Part of a small language model's weights: 5 heads of 64.
MLP neurons of a small language model. Each row is named by its layer, matrix (gate and up: input weights) and neuron, and shows model dimensions 256-319. Each number is 128 + 24 x the weight over its row's rms, rounded and kept within 0 to 255. A neuron's up and down rows have the sign that makes its largest values positive.
A block is one neuron, or neurons of one layer that tend to fire together. Before each block is what it responds to, as a language model described it from the Wikipedia text at the highest values.

Description: Mid-name word pieces. Inner pieces of multi-token proper names, mostly the hyphen in Arabic al- and Korean names, e.g. al-Salihi, Kim Tae-ho, Nayyar.
L5.gate73 [153 118 125 134 154 133  78 141 171 117 132  89 144 142 155 124 116 112 120 121 116 152  98 120 114 125 108 102 112 139 140 151 131 151 153 135 115 129 152 120 122 158 111 105 109 171 114 151 127 120 130 135 136 159 137 127 112 138 145 164  76  69 122 132]
L5.up73 [116 164  88 140  73 128 144  85 130 110 144 115 154 123 116 106 168 113 151 132 153 123 117 117 168 151 131  93 117 114  96 125 106 151  94  89 152 103 129 137  99 147 143 171 119 142 101 144 136 144 111 123 128 160 150 115  90  84  84  99 146 144 150 132]
L5.gate117 [ 89 163  96 129 123 146  89 110 130 146 100 133 154 152  94 119 130 135  81 149 159 105 127 120  94 102 127 133  85 140 142 106 150 160 148 106 196 187 122 168 130 130 107  76  82 139 110 124 136 113 162 102 164 122 156 168 110 113 153 135 115 103 156 140]
L5.up117 [116 119 173 103 114 143 134 175 115 150 141 126 121 148 119 112 143 118 102  99  99 112 134 116 116 141 105 117 113 138 115 133 153 101 156 153 159 111 118 174 137 112 157  92 104 132 149 130 125 127 114 121 133 135 170 119 129 155 138 170 115 117 177 148]
L5.gate297 [131 128 124 113 146 180 144 127 179 122  77  91 102  96 109  91 153 126 151 156 173 137  92  67 103 114  90 154 108 117 152 136 132 102 150 109  83 128 124 131 100 121 139 142 145 170 128 151 151 173 137 121 158 124 165 111 132 102 135 123 123 105 119 133]
L5.up297 [143 104 137 139 140 123 129 138 162 156 151 132 140 109 168 123 121 115 128 101 165 201 100 117 144 127 109 105 111  79 122 109 159 141 116 133 141 147 113 134 111 141 127 167 114 110 105 151 165 162 133 121 141 140 165 116 121  91 111 130 114  90 120 120]
L5.gate388 [147 122 122 114 146 145 129 128 121 123 102 154 108 151 179 133  96 131 114 120 146 110 122  99 141 140 141 133 136 173 137 124 114 136 138 154 118 132 118 145 137 131 115 103 121  78 127 113 138 128 127 143  94 163 153 118 133 162  91 135 112 120  95  80]
L5.up388 [146 160 168  93 100 145 150 153 164 126 136 143 141  93 147 115 122 108  93 111 149 161 132 127 111 124  95 131 132 149 135 154 127 122 126 170  98 134 129 119 166 120  89 146  96 153 111  84  71 167 134 131 115 150 122 145 138 114 118 126 112 122  99 110]
L5.gate474 [115 109 122 124 174 195 147 167 168 139 139 133 150 118 150 111 126  98 116 121 157 163 123 118 118 150 149 113 119 167 114 133 120 130 167 159 119 182 119 142  97 126 104 120 109 168 113 159 127 115 148 128 112 162 161 147  92 126 141 133 122  75  99 127]
L5.up474 [145 111 164  98 100 154 101 130 172 116  92 118 148 112  97 118 119 116  82 150 170 192 173 160  77 109 125 111 159 130 138 102 107 160 167  86  99 139 112 136 112 166 128 170 128 164 138 138 141 165 102  99 138 145 144 108 107 190 126 123 113 114 142  84]
L5.gate690 [118 119 155  79 115 144  81 113 167 150 131 155 132 102 112 148 165 122 143 138 125 125 141 148 136 103 125 161 138 117 143 136  85 111 121 150 120 101 102 102 126 124 162 131 130 131 113 150 105 196 148 175 145 157 115 149 149 170 137 139 146 157 134 162]
L5.up690 [113 119 165 102  86 112 113 128 164 154 147 133  99  90 140 123  92 120  94 158 101 130 161 132 134 129 130 159 149 111 130 133  91 102 121 154 148 145 111  78 114 125 153 146 150 166 126 127 149  88 130 138 141 114 155 124 124  90 139  83 190 155 120 108]
L5.gate883 [146 143 151 120 123  96 150 103 167 129 131 112 119 107 123 139  99 116 121  86 136 145 131 122 163 176  92 106  90 105 143  95 117 163 109 111 125 128 177 146 135 124 138 105 112 131  98 169 120 201 142 128 153 166 125 129 115 139 131 146 145 107 187 131]
L5.up883 [140 139 127 130 105  95 142 133 155 118 144 111 152  96  84 101 123 125 137 123 109 146 128 120 153 161 115 121 116 147 113 143 136 150 140 104 125 160 142 124 109 126 143 138 103 134 133 147  75 133 148 104 173 131 142 146 130 151 121 122 157  96 158 153]
L5.gate893 [157 124 145 152 156 126 141 107 159 144 115  96 120 111 150 119 115 156 151 139 121 119 103 101 131 133 112 162 129 121 132 141  98  83  85 148 104 138 171 102 119 180 133 136 155 117 107  73 155 195 127 118 191 117 112 132 138 104 127 138 159 143 107 134]
L5.up893 [146 113 182 138 136 110 152 132 126 179 133 165 102 140 157 103 159 138 135 117 148  74 120 116 153 145  96 119 146  77 105 106 127  85  96 121 157 101 124 125  96 156  99 105 143 130 126  91 130 113 160 137 101 138 115 111 139 132 155 123  98 103 113 142]

Description: Word-initial prefix fragments. First subword pieces of multi-token words, mainly negative prefixes like dis (dis-tracting, dis-mantled) and un (un-manned), often after was or too.
L4.gate149 [161 108 117  92 143 111 133 156 188 108 126 119 136 149 132 150 148 114 155 112 162 122 137 127 119  89 116 110 162 113 149 134 212 112 148 143 180 139 139 115 150 117 108 132 100 127 126 154 112 133  99  82 158 155 105 179  98 168 119 138 143 128  88 111]
L4.up149 [122 150 111 123 139 125 106 160 115 156 142 129 147 123  92  90 131 158 143 164 135 135 143 146 136 127 109 147 130 110 201 155 155 148 102 141 121 158 125 104  82 102 152 118 143 144 102 160 112 162 101 113 150 112  83 152 129  76 145 147 138  82 151 148]
L4.gate377 [122 157 103 109 117 157  93 119 137 131  96 116 127 181 112 132  70 128 139  77 121 137 115  92 132 134 125 161 129 107  63 104 142  98  76 134 123 135 118 150 119 159  62 112 116 124 139 121 117 118 155 139 124 122 156 122 147 129 107 153 122  95 115 129]
L4.up377 [106 122 148 119 133 163 130 113 139 138 134 140  93 128 167 136 115 118 119  91 128  76 142 166 133 124 106 188 146  93 107 156 139 120 137 147 158 137 130 133 123  69 139 138 128 146  93 142 133 121 168 109 138 120 168 102  93 136  82 180 128 104 122 166]
L4.gate541 [110 133  88 132 204 113 141  86  98 122 128 107 124 149 154 144 146 108 101 124 146 130 152 136 134 150 105 112 125 135 119 129 127 106 122 100 133 174 135 138  88 143 154  82 116 150 122 148 120 187 142 155 108 156 153  87 113 113 141 112 138 135 116  78]
L4.up541 [171 115 149 141 121 110 130 155 126 122 143 125 125  89 136 131 123 149 120 162 108 154 145 128 123 110 132 102 110 128 143 127 108  90 156 137 106 132 113 137 126 128 117 162 153 108 142 123 109 152 103 167 125  96 114 165 125 105 111 151 140  91 105 112]
L4.gate609 [ 98 126 103 135 101 132 152 118 141 118 138 138 171  93 107 131 117  99 158 101 136 126 147  98 135 136 144 147 230 142 150 107 100 137  80 121 146 167 114 131 171 118 119 112  87 132 144  74  88 117 175 118 155  91 102 120 139 167 137 145 130 117 162 114]
L4.up609 [109 150 140  95  90 143 140 149 166 132 127 120 107 110 133 138 139 134 142 144 184  90 125 126 132 117 134 104 127 111 139 150 120  90 114 152 132 111 119  96 119 102 111 134 137 172 127 149 100 148 133 118 146 103 140 122 148 129 130 124 130 141  83 114]
L4.gate667 [150  80 101 141 152 177 104 115 132 143 124  52 177 126 152 158 116  94 119 170 144 153 128  89 148 124 135 165 140 147 148 126 104  90 138  99 119 149 121 148 119 120  97 118 165 170 126 121 134 116 156 145 138 148 139  83 176 142 157 150 132  90 142  93]
L4.up667 [110 157 118 130 149 138 127 118 100 165 127  60 121 175 124 113 134 130 131 138 121 187 137  95 149 201 164 116 162 156 148  94 109 134 156 176 152 127 133 124 107 145 147 158  99 166 102 113 122 132 152 157 100  89 146 127 147 148 180 136 134 143 107 143]
L4.gate975 [126 114  84 111 125 134 108  85  91  97 123 122 144 144 136 160 179 134 135 147 132 132 138 167 116 164 147 114 152 147 123 104 132 136 103 195 142 139  70 123 108 103 117 105 148 147 135 189 148 129 121 143 130 106 133  89  77 127 111 148 104 101 130 115]
L4.up975 [116 126 117 147 132 126 144 131 122 134  79 142 152 113 139 135  96 152 145 107 117 149 122 132 119  98 162 153 120 112 167 125 155  97  95 109 141 143 116  85 132 144 146 115 168 125  84 133 111 157 116 178 113 128 137 145 117 110 127 133 114 140 110  80]
L4.gate986 [ 92 148 161 110 146 140  67  90 111 134 133 141 104 151 147 106 109 126 116 172 110 158 189  86  87 113 171  85 116 130 170 149 152  69 110 130 110 100 152 117 117 123  79 112 143 129 159 117 156 166 143 133 121  87 114  94 177 115 132 130  93 134 110 164]
L4.up986 [132 164 142 158  92 104 145 172  86 122 161 113 164 105 131 171 120 130 101 127  88  89 198 117 152 154 125 150 170 119 179 155 157 142 117 122 154 130 106 113 153 132 131 153 154 139  93 121 119 115 129 128 122 124 130 134 142  40 134  91 131 127 110 123]
L4.gate993 [115 146 123 116 138 116 129 144 103 117 153 107 111 111  89 129 137 120 112 146 159 112 117 110 147 118 122 141 176 137 120 139 115  73 141 167 114 159 161 114 112 136 101  95 182 131  60 139 124 149 130 137 162 101 100 110 117 137 102 134 176 118  92 135]
L4.up993 [126 142 140 131 101 140 144 144 132 169 110 117 143 170 132 127 124 143 145 129 172 126 132 135 112  94 145 129 133 113 137 110 153 142  98 139  99 127 168 124 115 159 134  78 158 110 103 148 116 167  94 140 134 111 132  77 118 157 123 123 146 109 166 101]

Description: Word-opening fragments. Fires on the first piece of a word split into subword tokens, often the prefix dis- (dis·tracting, dis·astrous, dis·like), also opening quotes and stray spaces.
L5.gate229 [124 105 173  97 109 131 118 115 137 181 114  95 144 139 123 135 132 155 109 149 133 147 163 133  96 119 129 148 108  91 150 152 108 142 121 125 183 131 168 165 109 134 111 115 147 158 102 158 124 158 178 115 137 108 134 121 136 134 108 139 152 146 124 133]
L5.up229 [136  93 118 171 105 193 118 130  82 112 132 122 102 115 108 124 105 119 154 152 129 122 136 138 138 105 100 143 113  91 113 139 175  98 148  97 132  93 100 161 116 158 127 130 135 139 117 136 121 110 144  63 102  79 153 145 134 121 125 158 148 155 129  95]
L5.gate366 [115 159 119 127 145 102 120 171 140 130 121 136 102  98  90 148  57 133 119 133 160 149 149 133 153 163 124 154 131 130 119 147 156 125 114 167 102 163 105 135 146  96 115 137 133  91 123 137  98 166 117 100 193 113 108 135 132 122 125  86 153 192 145  99]
L5.up366 [130 155 125 115 127 133 135 130 111 122  86 134 144 126 103 114 123 139  89 107 138 174 148 110 137 140 121 164 123 141 118 104 161 102 119 134 139 157 134 153 168 125 123 180 118 104 137 145 112 180 114 154 141 104 110  86 117 116 129  87 123 147 173 133]
L5.gate383 [110 112 184 107 150 135 157 125 138  73 122  92 128 143 135 147 137  96 108 143 132 121 155 116 166 150 150 142 122 126 168 100 120 159 108 135 160 111 112 171 101 137 143 123  99 134 110 134 179 134 101 145 127  97 143 163 147 141 164 128 156 153 123 133]
L5.up383 [127 185  62 161 115 145 101 134 138 160 155 126 181 154 126 146  79 127 179 147 130 139 145 141 120 104 124 117  91 118 178 137 133 118 111 136 123  96 142 125 150 119  83 132 122 165 176 126  84 129 102  93 122 120 107 147 106 142 191 155  97 166 125  78]
L5.gate751 [105 142 131 129 102 108 134 134 116 170  96 104 114 130 104 132 102 120 138 130 141 143 148  99 122 146 129 111 168 162 115 116 108 118 137 107 160 129 118 117 125 102 121 140 129 171 132 143 129 120 131 137 124 143 134  81 132 146 137 139 139 139 112 119]
L5.up751 [161 171 135 107 137 119 156 134 171 153 117 131 110 139 123 129 104 123 148  82 147 136 114 119 101 104 115 121 116  99 127  92 146 112 123 152 136 119 107 126 109 127  99 119 137 112 160 101 146 167 124 156 136 159 129  87 105 152 123 206 151 148 135  81]
L5.gate898 [ 65  89 104 154 112 110 137 172 145 127 141 128 148 169 166 127 130 128 136  95 154 115 148 104 146 115  80 150 110 156 132 124 151 152 134 124 173  88 135 131 107 108 153 124 131 164 154 104 163 111 149 104 132 150 113  93 185 161 132 118 142 128 129 120]
L5.up898 [ 96 111 124  85 148 134 104 112 114 120 137 104 136 138  76 152 119 115  84 123  94 141 124  76 150  91 137  82 159 115 149 126 130 101 145 120 127  93 125 106 109 146 112 147 154 148 130  89 119 132 101 115 153 125 124 139 142 158 108 125 132 154 131 108]
L5.gate990 [110  87 111  85 128 149  92 116 133  72 129 112 155 155  81 133 135 118 122 124  90 122 154 133 125 140 104 145 152 138 146 124 121 112  84 171 128 102 101 107 129 153  94  84 142 104 118 182 126 112 113  97 113 126 141  98 131 119 111 150 157 120 150  87]
L5.up990 [ 96 133 169 161 140 144 156 116  98 100 160 150 162 151  97 102 132  86 116 108 172 132 105 131 129 159 151 138 143 142 122 158 149 171 120 175 111 136 134 115 125 160 146  70 107 157 111 137 187 130 139 106 100 126 152 122 138 142 150  98 122 123 129 119]
L5.gate1100 [151 172  95 132 165 119 163 148 116  80 141  93 149 145 172 136 107  98 151 117 124 136 147 112 137 171 126 162 149 100  96 132 120 152 135 147 177 139 138 196 139 124 111 145 172 150 143 162 115  91 133 136 114 148 134 162 126  89 133 160 126 160 123 151]
L5.up1100 [112  82 142 132 108 148 113 151 102 125 141  76 188 135 105 141 138 130 142 112 106 117 151 100 129  90 113 138  86 117 124  76 157 122 206 127 107 106  94 116 112 116  97  87  98 139 138 149 137  93 149 123 137 121 110 127 109 125 172 124 127  92 125  80]
L5.gate1252 [124 120 141 108 150 111 143 131 129 151 160 176 130 127 125 115  93 125 105 158 187 125 172 106 165 127 113 129  86  82 147 110 146 118 124 155 154 109 165 141 114  98 121 113 135 100  94 146 119  80  97  93 146  96 116 113 168 135 167 103 120 155 107 117]
L5.up1252 [148 138 134 140  99 143 164 110 139 151 165 141 136 131 141 154 157 136 147 116 117 178 182 123 172 119 185 136 112 105 152 105 121 125 122 147 144 125 121 108 115 125 118 140 138 108 114  70 179 164 117 128 141 138 115 157 151 148 147 135 139 124 143 104]

Description: Table headers and word-middles. Closing pipe ending a wiki table header row (Length |, Rating |), plus mid-word pieces like F-re-quency, Approp-ri-ations, and occasional " for".
L4.gate135 [ 95 125 180 148 129 139 135 152 113  92 118  79 125 121  90 112 117 128 184 114 144 124 142  85 140  91 108 138 172 114 121 116 134  99 157 117 125 147 109 118 162 110 136 102 129 143  57 124 145 161 127 120 117 126 151 143 170 135 118 114  78 117  97 149]
L4.up135 [109 154 136  90 153 111 168 159 104 147 110 118 108 126 140 120 142 160 132 165 120  88 119 128  93 160 140 126 126  97 122 112 119 124 160 108 102 135 112 107 146 131  94  91 133 131 103 181 150 146 120 123  86 170 152 129 143 122 131 163 127 122 145  99]
L4.gate141 [118 150 118 105 134 122 139 130 113  94 130 112  94 135  65 125 118 105 134 159 142  77 135 129 145 148  93 143 159 148 106 165 143 126 127 123  99 126 155 122 162  61  98 173 129 164 122 161 119 115 105 111 113 142 135 184  78 122 132 119 132 164 114 130]
L4.up141 [115  95 123 122 186 139 107  85 102  86 130 146 112 116 198 139 111 140  90 154 162 134 130 135 138 116 117 120 153 138 153 137 135  85 117 146 119 107  79 138  95 109  92 108 120 100 153 140 113 117 169 122  84 123 113 127 139 165 108 134 134 133 100 101]
L4.gate163 [120 178 111  93 133  93 132 145  95  84  81 125 121  96 137 117 164 102 106 128 151 126 158  92 179 135 172 100 127 132 148  93 161 141  96 135 139 103 114 145 124 136  96 132 121 125 113 139 109 159 108 149 117 116 132 145 119  91  95 162 114 150  96 119]
L4.up163 [159 185 143  75 129 116 156 120  96 111 121 131 135 179 159 139 165 133 125 124 113 163 123 116 160 129 171 112 146  95 128 142 141 125 114  86 122 148 142  97 123 125 173  97 149 141 137 121  98 144 119 101 101 107  88 133 122 105 176  94 143  87 105 134]
L4.gate451 [141  72 116 133 104 136 114 132 156 141  91 153 151 131 155 125 130 129 153 146 143  76 158 117 104 153 160  82 138 151 128 114  93 119 121  95 101 121 133 146 109 137 145 133 104 107 127 121 126 164 108 131 109 155  91 156 114 102 148 107 115  79 155 107]
L4.up451 [134 127 119 116 116 111 159 136 110  89 131  81 146 118 113 134 168 139 131 143 137  85  62 127 111 150 182  96  86 127 173 138 116 115 111 174 130 104 143 142 143 105 112 131 123 112 118 106  91 135 105 124 122 127 145 175 105 162 171 185 141 148 165 107]
L4.gate533 [ 88 137 119 160 170 104 113 134 118 133 124 117 131 117 123 104 108 173 100 113 143 153  93 119 128 173 107 180 111 146 142 114 120 144 148 143 142 125 134 129 130 162 135  92 126 155 122  97 140 164  95 126 116  99  81 106 123 168 162 140 153 154 122 153]
L4.up533 [156 120 116 109 150 158 150 104 176 149 111 109 130 133 128 141 170 122 148 117 118 173 112 185 128 155 154 147 137 111 149 144 124  71  64  98 109 138  99 150 138 132 157 183 123 108 165  81 115 173 142 104  97 158 100  79 107 138 134 153 151 139  76 132]
L4.gate924 [134  95 113 111 117  85 130 141 108 157 140  83  86 150  89 138 111  88 107 132  97 147 122 118 135 171 116 184 125 116  74 190 105 109 132 129 128 151 123 139 147 126 148 110 106 153 142 148 140 118 154 132 197 121 117  89 147 158 130 124  98 150 109 108]
L4.up924 [143  95 137 114  95 126 129 127 125  94 140  96 122 136 161 119 153 125 107 154 135  89 148 133 156 154 131 143 112  82  83 106 131 131 165 145 108 152 100 125 128  93  91 126 119 103 139 149 128 122 168 117 140 120 155 105 162 162 129 121 137 154 131 101]
L4.gate1011 [125 210 141 207 122 142  93 143 149  80 126 126 126 132 110 116 101 116  71 149 134 141 135 125 145 135 146 145  86 106 121 165 108 122 114 172  97 124 122 130 117 100 156  96 116 132 105 119 171 133 141 120  94 126 109 146 150 138 163 134 103 141  94 124]
L4.up1011 [ 83 137 150 127 135 136 145 122 162 139 121 134 140 129 109 159 103  89 116 124 119 120 127 109 118 126  93 160 151 105 107 136 147 118 133 145 119 141 105  86 156 119  91 188 119 134 158 123 121 132 113 113 167 118 136 141 112 154  85 153 149  83 140 133]
L4.gate1104 [173 148 145 128 125 140 161 113 152 134 145  90 126 138 145 151 140 152 146 119 130 165 121 127 106 105 130 141 126 132  90  92 133 130 120 155 139 100 145  67 108 155 131 144 108  78 128 105 160 154 124 118 140  76 127 126  99 213 119 125 103 157 106 119]
L4.up1104 [116 126 177 158 138 116 145 111 125 127 124 112 140 131 124 160 124  94 110 155 110 166 158 130 115  95 132 120 100 156 100 120 126 166  98 134 112 148 162  94 121 140 137  83 152 111  71 120 124 114 162 123 131  91 127 114 117  94 157 161 131 145 158 128]

Description: Table header cell separators. Pipe separators after column names in the header rows of markdown tables, such as "| Mark |", "| Location |" and "| Total |", sometimes list semicolons or colons.
L3.gate495 [141 146 114 130 153 153 129 138 100  72 114 101 158 132 155 113 118  93 107 111  95 140 115 134 167 141 113 145  97 144 129 121 159 144 133 133  94 140 147 111  85 176 134  87 119  86 118 129 152 115 106  69 140 138  95 124 123 174 144 135 116 100  92  96]
L3.up495 [152 172 140 139  97 121 140 139 139 141 172 102 103 147 146 117 155 147  62 155 117 140 133 158 137 124 129 115 142 124 161  82 147 127 148  91 109 117 116  90 109 117  65 121 185  96 112 100 173 127 108 101 161  99 121 127 120 119 140 120 128  79 142 175]

Description: Negation prefix un-. Mostly the prefix un starting a word after was or an (unwilling, unopposed, undisclosed), plus not and scattered mid-word fragments (mi-s-haps).
L3.gate90 [ 81 112 105  86 122 119 133 153 134 123 150 145 148 101  89 110  97 126 133 107 123 143  85  93 100 129 155 126 168 146 126 185 132  93 147 152 155 103 125  83 127 110 136 100 149 106 149 107 116 156  89 118 160 125 121 123 165 152 146 148 109  81  84  77]
L3.up90 [137 136 140  86 144 176 117 145 155 105 108 111  96 106 162 112  93 132 114  83 141 119 141  92 118 123 125 142 123 105 145 138 112 101 114 128 179 105 156 123 153 123 128 108 154 138 115 116 136 126  91 122 148 184 158 114 150 118 159 117 135 143 138  91]

Description: Track-length final digits. Last digit of song durations in Wikipedia track-listing tables (4:54, 5:06), plus other number digits and section-heading words such as reception.
L5.gate136 [175 143 119 136 118 120 123 145 149 142 163 159 123 145 110 110 174 107 120 157 134 188 105  86 120 144 116 111 150 156 157 145 153 171  91  87 152 143 107 141 114 168 187 169 115 118 120 124 149 143 144 124 104 196 139 118 102 102 148 163  85 117 136 122]
L5.up136 [ 98 130 114 155 108 124 148 118 173 100  93 133 130 140 129  85 113 120 121 127 129 137 128 139 122 103  89 136 142 129 115 107 130 114  93 155  98 130  95 179 132 161 129 170 142 144 140 111 112 107 129 147 110 101 121 116  93 128 142  86 170 108  65 128]
L5.gate159 [116 183 142  87 145 111 146 149  96 110 135 131 118 119 137  91 112 102 173 142 124 158 132 143 161 116 131 106 158  84 100 125 126 101 107 123 151 145 184 133  97 129 181 112 150 164 139 139 138 152 135 117 100 155 105 100 141 144  70 110 139  59 136 132]
L5.up159 [133 129 105 104 151 147 150 176 151 107  81 147 126 140 169 146 124 141 121 123 119 127 124 165 132 130 130 150 123 115 164 127  93 124 158 136 122 130 133 174 133 144 130 121 115 100 110 153 144 124 125 149 110 136 120 127 154 116 152 153 131 121 117 105]
L5.gate228 [136  88 111 120  83  93 122 135 146 119 141 142 105 139 143 119 157 118 134 171  98 156 126 122 109 155  98 182 116  75 137 112 129 126  99 127 160 171 150 163 106 164 123 113 114 135 141 158  91  96 168 124 112 158 103 142 121 122 125 116  82 110 115 116]
L5.up228 [109 113 142 106 136  92 109  89 132 102 154 145 108 127  89 147 179 152 100 148 125 118 102 146  96 137 120  99 145 124 144 130 127 119 146 127 150 161 182 191 142 123 136 120 120 162 138 146 127 102 147 137 134 143  98  92 149 126  94 101 166 134 132 170]
L5.gate645 [137 112 118 126 133 134 103  98 119 137 123 131 115 166 131 117 134 123 147 170  96 164 124 102  62 139 108 146 159 140 133 134 168 132  97 127 145  99 152 115 146  94 126 103 146 128 114 151 165 149 111 145  86 129 148 130 136 120 103 129 128 122 125 131]
L5.up645 [ 95 113 116 114 155 114 190 118 145 107 116 145 138 140 160 104 156 157 104 112 118  87 130 116 115 117  91 109  89 149 140 159 147 130 148 154 122 112 155 131 178 106 143 108 150 128 121 124 117 139  83  96 136 130 147 169 138 104 131 125 142 146  98 106]
L5.gate683 [112 131 130  77  99 148 127 132  81 136 153 161 117 127 136 132 146 119 162 123 114 164 117 114 129 107 102 128 105 155 128 130 105 158 127 113 139 158  92 106 163 136  98 140 119 161  90 139 131 152 136 124 117 159 140 145 124 112 161 170 160 123  90 125]
L5.up683 [165 114 120  47  79 175  94 134 123 100 136 145  71 121 158 134 121 138 120  81 127 162 162  90 143 111 152 107 157 172 172 148 111 143 116 153  81 139 122 163 143 172  87 154 110 120 116 119 156 135 104 128  90 145 144 122 129 168 163 161 145 146  90 100]
L5.gate718 [110 188  93 160 138 133 132 114 170 133 124 102 122 149 140 127 148 119  89  93  79 154 149  86 101 166 102 111 122 122 147 108 138 148 107 173 145 125 134 108 142 175 111 130 161 120 148 156  87 176 123 127 103 109 139 113  94 103 161 149 126 110 126 128]
L5.up718 [ 90 131 151 151 125 135 144 152 138 125  91 120 109 139 158 146 161  84 164 160 142 129  61 195 135 163 128 124  62 141 111 152 137  99 111 146 153 127 137 145 114 115 124 138  58 115 120 132 160  87 156 100 148 137 114 151 138 159 115 143 147 144 130 107]
L5.gate749 [161 145 137 131 165 151 133 113 119 121 120 135 129 123 140 124 139 115 127 149 126 110 140  82 125 164 117 132 140 105 100 153 117 118 144 117 123 141 106 168 114  87 128 141 132 119 115 139 152 136 148 136 121 121 112 165 115 138  80 184 139 120 131  65]
L5.up749 [134 159 151 118 119 115 140 114 171 133 117  84 162 112 184 125 171 122 105 130 118 146 120 134 105 116 151 147 139 129 109 168 138 111 165 112 103  94  95 150 128 124 148 148 134 111 111 154 119 142 110 159 123  91 121 131 104 105 143 157 112 147 129 107]
L5.gate1278 [163 130 144 117 106 140  85  86 134 102 141 138  99 156 135 138 135 125 108 136  73 162  77 100 150 156 120 158 134 122 114 131 114 136  63 158 115  99 127 163 112 106 141 151 111 127  90 118 151 147 129 147 126 126 121 132  89 139 146 106 110  48 182 135]
L5.up1278 [136 115 132 130 167 133 121 140 126 141 162 145 154 165 103 145 141 111 122 171  71 134 151  88  99 118  89 114 107 128 154 111 135 107 138 149 118 117 112 127 123 120 142  99 133 142 151 133 128 144 140 114 161 104 103 123 144 129 178 115 103  90 122 127]

Description: Mid-word consonant fragments. Short consonant-cluster pieces in the middle of words split into fragments, mostly proper names, such as Ro-ch-dale, Al-z-heimer, Al-b-ion.
L3.gate1179 [145 160  92 173 117 109 162 117 109 133 114 123  85 139 147 156 125 106 134 156 139  88  99 126 103 111 100 146 145 136 129 184 141 121 114 149 128 121 128 180 129 141 127 113 120 114 124 119 131 108 128 120 175 122 164 170 129 118  92 129 106 103 182 128]
L3.up1179 [ 70 130 138 135 161 134 120  95 136  89 132 163 177 126 120 137 132 124 131 105 128 117 137 119 168 114 136 140 151 149 114 145 157 102 124 132 168 134 117 113  93 110 161  92  98 128 125  97 117 167 137 109 106 133  93  86 126 132 155 146 144 109 128 166]

Description: Mid-word piece after al-. Word-internal pieces right after a short opening fragment, above all "al"/"Al" (al-Salihi, al|ter|cation, al|k|aloids), also "con", "in", "Para".
L4.gate178 [124 159 141 119  98 124 132 120 122 143 130 168 116 157 140 131 138 102 156 139 144 133  77 161 107 145 132 151 181  91 131 168 143 110 193 117 141 138 128  87 106 114  92 157 146 128 128 115 142 127 152 106 132 165 153 115 158 118 103 115 131 133  89 112]
L4.up178 [110 169 129 145 144 128 108 118 150 122 135 113 119 164  95 121 174 113 112 139 157 134 128 121  77 153  91  92 154 110  95  71 171 136 125 130 100 115 156 104 123 148 128 150 150 131 141 120 122 114 121 133 195 130 156 160 141  97  93 124 115 171  76 133]
L4.gate278 [117 152 134 116 128 158 187 156 152 158 137 108  98 160 115 140 162 100 154  97 149 122  89 122 142 152  87 114 154  99 128 127 136 156 198 112 123 146 170 121 126 145 135 117 127  96 166 127 119 147 152 120 159 112 103 159 125  75 105 107 161 113 126 141]
L4.up278 [145 171 132 102 125  86 122 140  99 155 178 134  84 140 105 118 133 104 108 115 148 111 145  88 100 142 127 100 135 137  86 128 146  89  83 131 114 126 116 151 133 171 160  93 166 108 104 113  94 107 141 132 173 152 155 164 109 120 161 148 123 121 153 155]
L4.gate566 [129 107 132 136 109 100 182 134 144 175 119 149 118 163 105 112 161 120 122 129 120 132 130 164 105 174 151  94 153 148 118 155 111 104  79 164 109 131 121 103 149 141 140 119 171  82 139 153 152 120 128  80 155 111 147 145 104 128 125 127 171  85 137 108]
L4.up566 [131  93 160 131 124 115 153 143 150 115 130 150 124 188 137 150 161 124 141 129 119 115 124 104 123 147 170 123 112 114 129 146 136 160 127 110 146 149 128 133 131 133 159  93 152 178  94 144 129 103 143 153  93 127 113 127 110  92  67 111 110 129 156 164]
L4.gate719 [144 106 113  90 118 116 131 101  96 130 160 129 106 176 112 135 160 144 114 140 135 145 126 123 139 165 161 112 138 142 103 102 135 136 123 122 129 114 132 126 101 146 126 152 121 147  88 139 119 106 121  71 114 132 154  81 139 135 107 158 125 159 147 154]
L4.up719 [180 126 120 102 124  80 114 130 118 120 145 128 118 147  90 188 134 130 101 103 127 166 135 122 121 164 137  69 166 125 129 112 150 101  80 157 151 150 136 111 149  96 139 121 141 113 120 163 114 147 123  86 133 140 115 112 149 141  97 120 126 124 148 104]
L4.gate721 [109  59 126 111 116 130 151 147 171  91  98 144  79 113 139 131 147 121 101 150 115 121 129  84 136 113 153 133 132 117 176 105 116 154 135 102 157 110 143 118 132  93 130  65 129 129 187 140 105 124 157 160 134  75  96  85 138 129 123  75 108 107 121  93]
L4.up721 [125 152 126 172  83 102  88 141 146 161  90 152 156 147 127 109  95 157 105 158 155 132 129 117  86 123 102 140 124 121 165 126 147 105 136 146  31 104 122 124 135  67 129 151 110 113 169 128 111 106 119 114 135  93 162 123 114 129 180 107  97 140 120 119]
L4.gate727 [145  95 137 129 157 108 164 156 130 146 184  77 109  95 130 144 121 132 119 151  86 124  97 125 135  95 161 125 100 142 118 116 103 123 127 110 144 158 107 121  98 143 155 137 132 105 121 161 133 181 155 121 117 156 126 165 135  99 113 130 101 118 136 159]
L4.up727 [112 108 148 123 140 143 126 101 116 176 131 133 144 118  82 108 136 119 133 110  93 161 143 153 136 156 149 122 154 100 109 131  80 146 113 130 141 122 151 160 132  86 165 117 119 107 128 168 131 134 123 145 158 124 105 153  60 160 149 104 136  73 119 128]
L4.gate895 [135 158 117 115 102 118 118 159 185 119 100 116 151 126 134 164 192 140 145 145 152 146 138 124 122 106 125 138  92 148 125 157 140  74 106 126  92 166 140 117 191 105 116 111 127 109 113 145 161 141 155 127 135 140 170 127 137 126 128  69 130 142 100 168]
L4.up895 [130  97 173  92 136 156  95  61 176 130 130 166 157 110 154  69 165 117 143 150 135 181 117 105 113 107  85 113  94  80 128  65 112  94 142 130 128  79 135 133 165 142 114  98 108 125 103 152 101 126 100 145  99 121 122 107 181 115 107 119 118 120  92 146]
L4.gate1078 [157  94 123 112 116 153 158 159 112 147 111 111 119 118 118  72 160 122 125 150 139 141 155 120 117 159 102 115 147 136 112 133 153 125 144 170  73 162  95 109 133  89  81 102 117 132 120 166 136 155 139 116  70 111 149 161 152  85 105 113 123 113  69 110]
L4.up1078 [ 95 110 103  91 162 156 175 168 153 119  97  93  99 103 139 147 133 108 116 143 161 124 111 132 120 125 119 114  79  88 143 100 118 178 145 180  93 136 144 156 102 130 146 143 121 115 117 133 147 123 153 140 173 172 100 126 127  99 119 109 128 167 122 132]